Weights of a small transformer language model: RMSNorm before each block.
MLP neurons of a small language model. Each row is named by its layer, matrix (down: output weights) and neuron, and shows model dimensions 144-335. Each number is 500 + 40 x the weight over its row's rms, rounded and kept within 0 to 999. Numbers have three digits each. A neuron's up and down rows have the sign that makes its largest values positive.
After each neuron's rows, "raises" lists the tokens whose logits its output raises most directly, leaving later layers aside.

L5.down993:471474502539583533507456510449454540496412548443450484481491573576555548460454461465442484559451525561480489552509528509512488439457452468434464584390565487483479527475494536474472466534494460474472515526438601532549491510472481441543498498494546456509490491379495441522457454541473496479451479511529565527517477453430461546424524562477455428451487522550488541484470477515521502461484494435461446478550477564539445548414445500545577476488494459450479492463408554494509506534533499509503477546541446458458481503520519446490460518492451509519515522528583443543515496442586460471
raises: " Poland", " Italy", " England", " Germany", " Norway"

L5.down245:427504497486533500523492437540485495558497473579492500397464494451563464451418381525452474512524487471557579511438478525411540448508554474453511514502520437522448536486432478473507443520485509546466498443436455406464453544501549494470543536527539511427508487503514467472472534426425479477461446508393479483457488517517531492474535514523493568459525487416465510525562497453506530448496539556512561515438475502443470403475471500450492436485493496572481457491550526500496527522495539534535538527506502539511536514480502513476441510517481460531489519522521406498533566445495500541
raises: " you", " I", " it", " You", " what"

L5.down986:472500552459427513514497591501457493481525448512498551536424498528496503515540523450529465479586474505487512544489519561416514445487487488541472471496487482528524462490500494453553532496495499491515525501435516543529478465530515524586517525544506535527505541454451427498552437458462574568511480483526510471502487509531437490520454515491482507538493562493503464554510495474502481489590420503489498571565474430435532491486421448513581462438452484518473461608479436431433481428515550499492516443509454508483449580513461553458459575524518576501479533455519574519549514508535487530
raises: " were", " are", " themselves", " have", " of"

L5.down1077:530543535498509478478500443524559531499511438426443484542531539527479489493532458480480506457422502443511526542457467466552501543397473555460531486510488547537471531498447585501582397470412490467523480488486505504550470493496479459540528422512473520504510481454529502440506513394440519452525472509474480461468529507516451566441503498471506512530471547495487515438445471550521467512488531512568523485423529485507543474506541501519517509439514468428460463492493569536527497479552427506501485526518560425482528529448476467509424511473517574527564470549462473476571438450526409461
raises: " 121", " 165", " 17", " 16", " 184"

L5.down42:588512529497521493585468496479548373437502500520496449519466586488569502493596495485509548497465461425524501542529522512502468521468530457495545599443468616527456504555483448495467440442436490580470518463545520477491528471482547505427550504532523507489542560531482539508513437433463555538560496474505503508545521551481489470518500457495508520516530503636537437431501500546423541533501553537519459434469519504542543438437472493501468503468480513530476489497500526519486484423472461539463479547555506416453455484535491426475548467486468485470464501504474488468473494521507482501
raises: " death", " defeat", " formation", " release", " passing"

L5.down306:512540496545588570512447560461539460493567481446564516510481447411495552589474464556580572530441500530455501535510553602554490463470508487559455573525501535557596546497476494471511528461458488453459535528495515434467510494579488528486492422498511490574536526481436463509542529506447448524561497541397475530565502529475540504490437490491461461500505550455482596528530537443517530546541474501498519510398523498493556522440462435507538500456498491545516488477554502519561501501442474448460475480517492531475549462517495512477399546472514440510468476468506534490413499488468501460
raises: "nan", "e", "fare", "ne", "ry"

L5.down418:424516546494472552506507503456500489587571554482562503519441553481499554466495417504471476505434533562522489459441479533456456491450553482497450489536458535472512474443483508552539461502426546526504465501514506459557512564506446515450510538546556451584561552477534507478450490455471496539586506468458444474507469494520544488473455479497479495512473532520479519506539517453467529494453555415464489440517454472491553495493491493516526532452497439534483461490462487532579435469497500492439492553522540548504482467523560475524555447510551440465481377475480455478453477550504463592
raises: "ly", "ely", "wh", "ably", "une"

L5.down1325:516560539508480426442490509510493480387476522488528557528536460485518502455512561441537552496502514466466525471510468529486514529514565497489515480522517504521447429535497431504443461480485538511498443471498517521427444489516470481564457500459536493473504488478519502478514497469471491410493457501411476432560543544508447479530493473560520473579532501560451464566470535576456487494516498479512490611517473461481429473522514500460511573516482497455576458463440595575454532542540542492531479515568504531584508473479578509525549504563556530529483418481516538494526570485473519506
raises: "ille", "use", "ña", "il", "uses"

L5.down224:458448544456496420547577556492505460536484589483457510393526493489549560459524423560447504487588509518550523465546447477430504495437511461519480474463547519482553453496482489507457499493500509513505520472489487488547560552591455621558458564512495479524491616531518440517486542491530485489433466506495522458512501470477557466513456490512559463534471489475482446475449528472539483486474492501546470536532482456453450536510510504530490450425600454491496471511518506522505572531531546563579557532461491488459563481437517595569477572548590531542492488500491533498473471563465447474
raises: " to", "cel", "hip", "umn", " form"

L5.down649:464448496422509462543442485455456513454536467478551495534482496467493469520523470502516516474479473517433485473497453542466435536405481501497473525508518428487486486463516491469458549500466468516551449516461477439503487399490513439452462570482523499478492534463525549461509538555493525477517488523442479479511471549565573517490496496465436421502492474432447447560533507529535466487441499465487456497513486525607465461472580512519507566529533593514511501505438543446509482476517511495530531481564496543480479486442535521532462442485484544457486528523512456437484456545464523518
raises: "ily", "ate", "ents", "ies", "y"

L5.down127:537520458483539564485508498534513441534417497500541476446514463511474493562550468541496379522487569465545541506504465487461461498494506495478479508555441496465539493572471449603509523422483448523471505497451481521542548474482513469487427509503520539530452502464478448612549507471494485488474521468475503494506425471563447531461513493516406465545539449451518486464544463455416438494456541499491470436538514510469455572514518485482528507563508516459524526530484592575558508475567467436459536530473561531478446487448520531441524454440471555512497514541500503559537448474517496532
raises: "bles", "ble", "ous", "oya", " together"

L5.down54:598488539444595541461469462435434495526493461499495494492443532586510465532525485516456544533482537568575450435590497461540511467533458521462519513475532499556481464464539457444446474467496533500506490514529514470502510541501524458472495564521510529536474502502522487521485427507438494512456604465525486450523489474457543509420535475564508534477541485426432468524479487538473505603490471503503448539482479454520477537444461529480471399467508570498436490567503565560493468505572498505573465487471475556491576515463543580534509518492485592472496558442512535491462496446520483530
raises: " who", " whom", " causing", " born", "ivo"

L5.down445:462537525534566552501557492417462508451424494477425448496527474523526526515443532485560517529498483509463456465454464483481556522504543465520530468459559573492451440499452480540582423474588565534502488505483425512544434548474509496480512535513500404537566492550510586454553582550526564541461512541482521589526437573541441446599486466471549480478494583554526513500513479504525494543532441481485531540486511445444571458508436436536503487487550460514485544548452485516441466498433498449456509509510508477484583525498496481483508486539489484664486458558558508559553539527522532423
raises: "ile", "ors", "iles", "ional", "iled"

L5.down470:464500500498452446451528560480505489527511606522519472538498526526502474522508518513533563453523493447455501523537491545482554445582443546540535473524475466459578499425482462489535510493453493521475400557487542504486518467510489540510488596502542516457525421575601467548487501539504491586431603560566484505466484532496502504545526492555599504432470476489475527532462540519524497532455501463564516525546436558508561411486559431512480465509601583516416469452501450545553467512549456495424424462603507438516501475522478458515518528474486548458583495547492526483486471553463458459
raises: "ment", "er", "ed", "ery", "ments"

L5.down548:489530498598488492478505517475471468527473527525517533466445439488544511446497526378465472503536544543510522522478523491568567569435438538473499539457511604511500490499464556476517476461485462516485464479448518517553532480509503550494499485514532509523538474437432476568536499490485524519538520501526518573431486497563481516462537542540526452490486455552519454513488474500523586544491544507546524514525499488497597449540516421534498472412561491458495480492492523534489473500561476507470521489566534481472540480516533522512511480534400457508468508495472414495421502486464549518
raises: "ione", " Apps", "ion", "ows", "ing"

L5.down201:485492448564425472499476542534527468408535454474546508503439481456490451567519451544474528553574412518468513549468432586494503495543518528529459524500448538472560477502593552465538464487524457498513498489518528464460439488491537527451481444463489509500459512518441485440476524468461499487473563528511431577539424474490490533458517521514484524538522490503473468471481431543487497431458494564516539517489479477530592552517525467491571501512484484536485474539479524448441487453508471548544459523452554515550492446523445481614507474501522479456465526558502492556459529480500486496
raises: "ky", "ko", "ki", "ka", "ze"

L5.down336:507498513511485467489573521490472442530541479470464504523461519430505529500482484517409480490604440525582483446410511477542533475533496473515496515517518471513584479505442509512513482501463461446528523517475535528468548441539475444551534530521519588486450501473489514475488486465516454532520538509517595509439420452500490589514451513537581527559536476440482484490469582519487469487433465541531481482621531501531504502579458494427483480479483471517478593477427424492361551482490496444529413460497509483523566543537493497514544490494500470434497486563526443453568512515502531476
raises: "ment", "ic", "ments", "ion", " him"

L5.down1043:518511523461499496487479497553501486508456428493492517518582519419463497578533470475510515488460482541510574459456487529580488599485571471588483531424458481467478484486480450504512475502571567523607420424514465564457523537462471555458451516453522457439513473492542454472531488508494522605503499560444488434444497466453531461532477520553498468509506521520428495500475515467490520567529540511485473503423484496484563540466516467486454448517562461512408555463418472550526510443516495464485499567550503456601503487524521514449458520496481526495517434554458466474515423522478543507
raises: "board", "play", "act", "book", "d"

L5.down202:562493511538523471511556505603576486468496532545496504492512520498538509545513503493472441515483402541565514481531568548515529524527592528477496502500558498553450405498530525439426497431519529500556585446497528454474480388565441516555515469438479523498477533511472503502502467507575535513490562438440490534445549474446479451548677435460460549540424489467536499543516479435502540508482473475508444545465535491476482469511553583565525575444452455477470528537472474468523521562457515493476534545540495512481472497496483440456507514374433424479504533453478559463459458516522534485
raises: "ic", "ski", "iller", "ics", "ille"

L5.down473:609531458472432564575481515463515520455433509460517500444547519538547511485539487489537527509545518516476556445430527570585614471588502405461439547574574490500529523577479458455491550514437502549492475526551512495546452480558491424481470482524544560544472480476519539498472496518526576444558476537461433533494494548438539468489546494507495523495535540520494555475442536514493563425490501549475532516465553473489506467539545508484438581578430452463518472532531451470500594451556480493497476429515505514600443458475417568546511508469515525514512519480464523458551530559483462487
raises: "ST", "PI", "CE", "CA", "SA"

L5.down1216:525566508486454544494508457473476452541544562473481529516466552479435567555538579579474526482517543510533550542463527489449491487520519473504528474559475479454535529466562518509547440537498542511536554476507502539479552510528532524539538515551459419481507509500518516576436473550467482518540485513517472571439522467477504536462456427471539495498515474546556549466492492549484528513514515497460507500584541547445514547533539566463513489501557507575491435579475543530458551510597548545490558564505474473482460531459504485537490495459490539464488430527548482490520471519503560448
raises: "al", "als", "ally", "ated", "ian"

L5.down1048:495505484504484505471487534510494514488457512526440502501506543515457519527473490540519569489485598479481497501528514480556524435526490465517456497528470517544560492499554487533563471464519513474445470467498533467516448509523570576563497456532538485493469495531507557483483562543443464506524525479493410513507501524532473457535548535502516499488526496446552480525550439500531499432536421495480505580474503496524493420519454486539410450490530528478528548473539427520528470473479453462546581485534527480456491511543524554569462440484534479476540521459493494495495490480507514529
raises: "\n\n", " The", " This", " They", " She"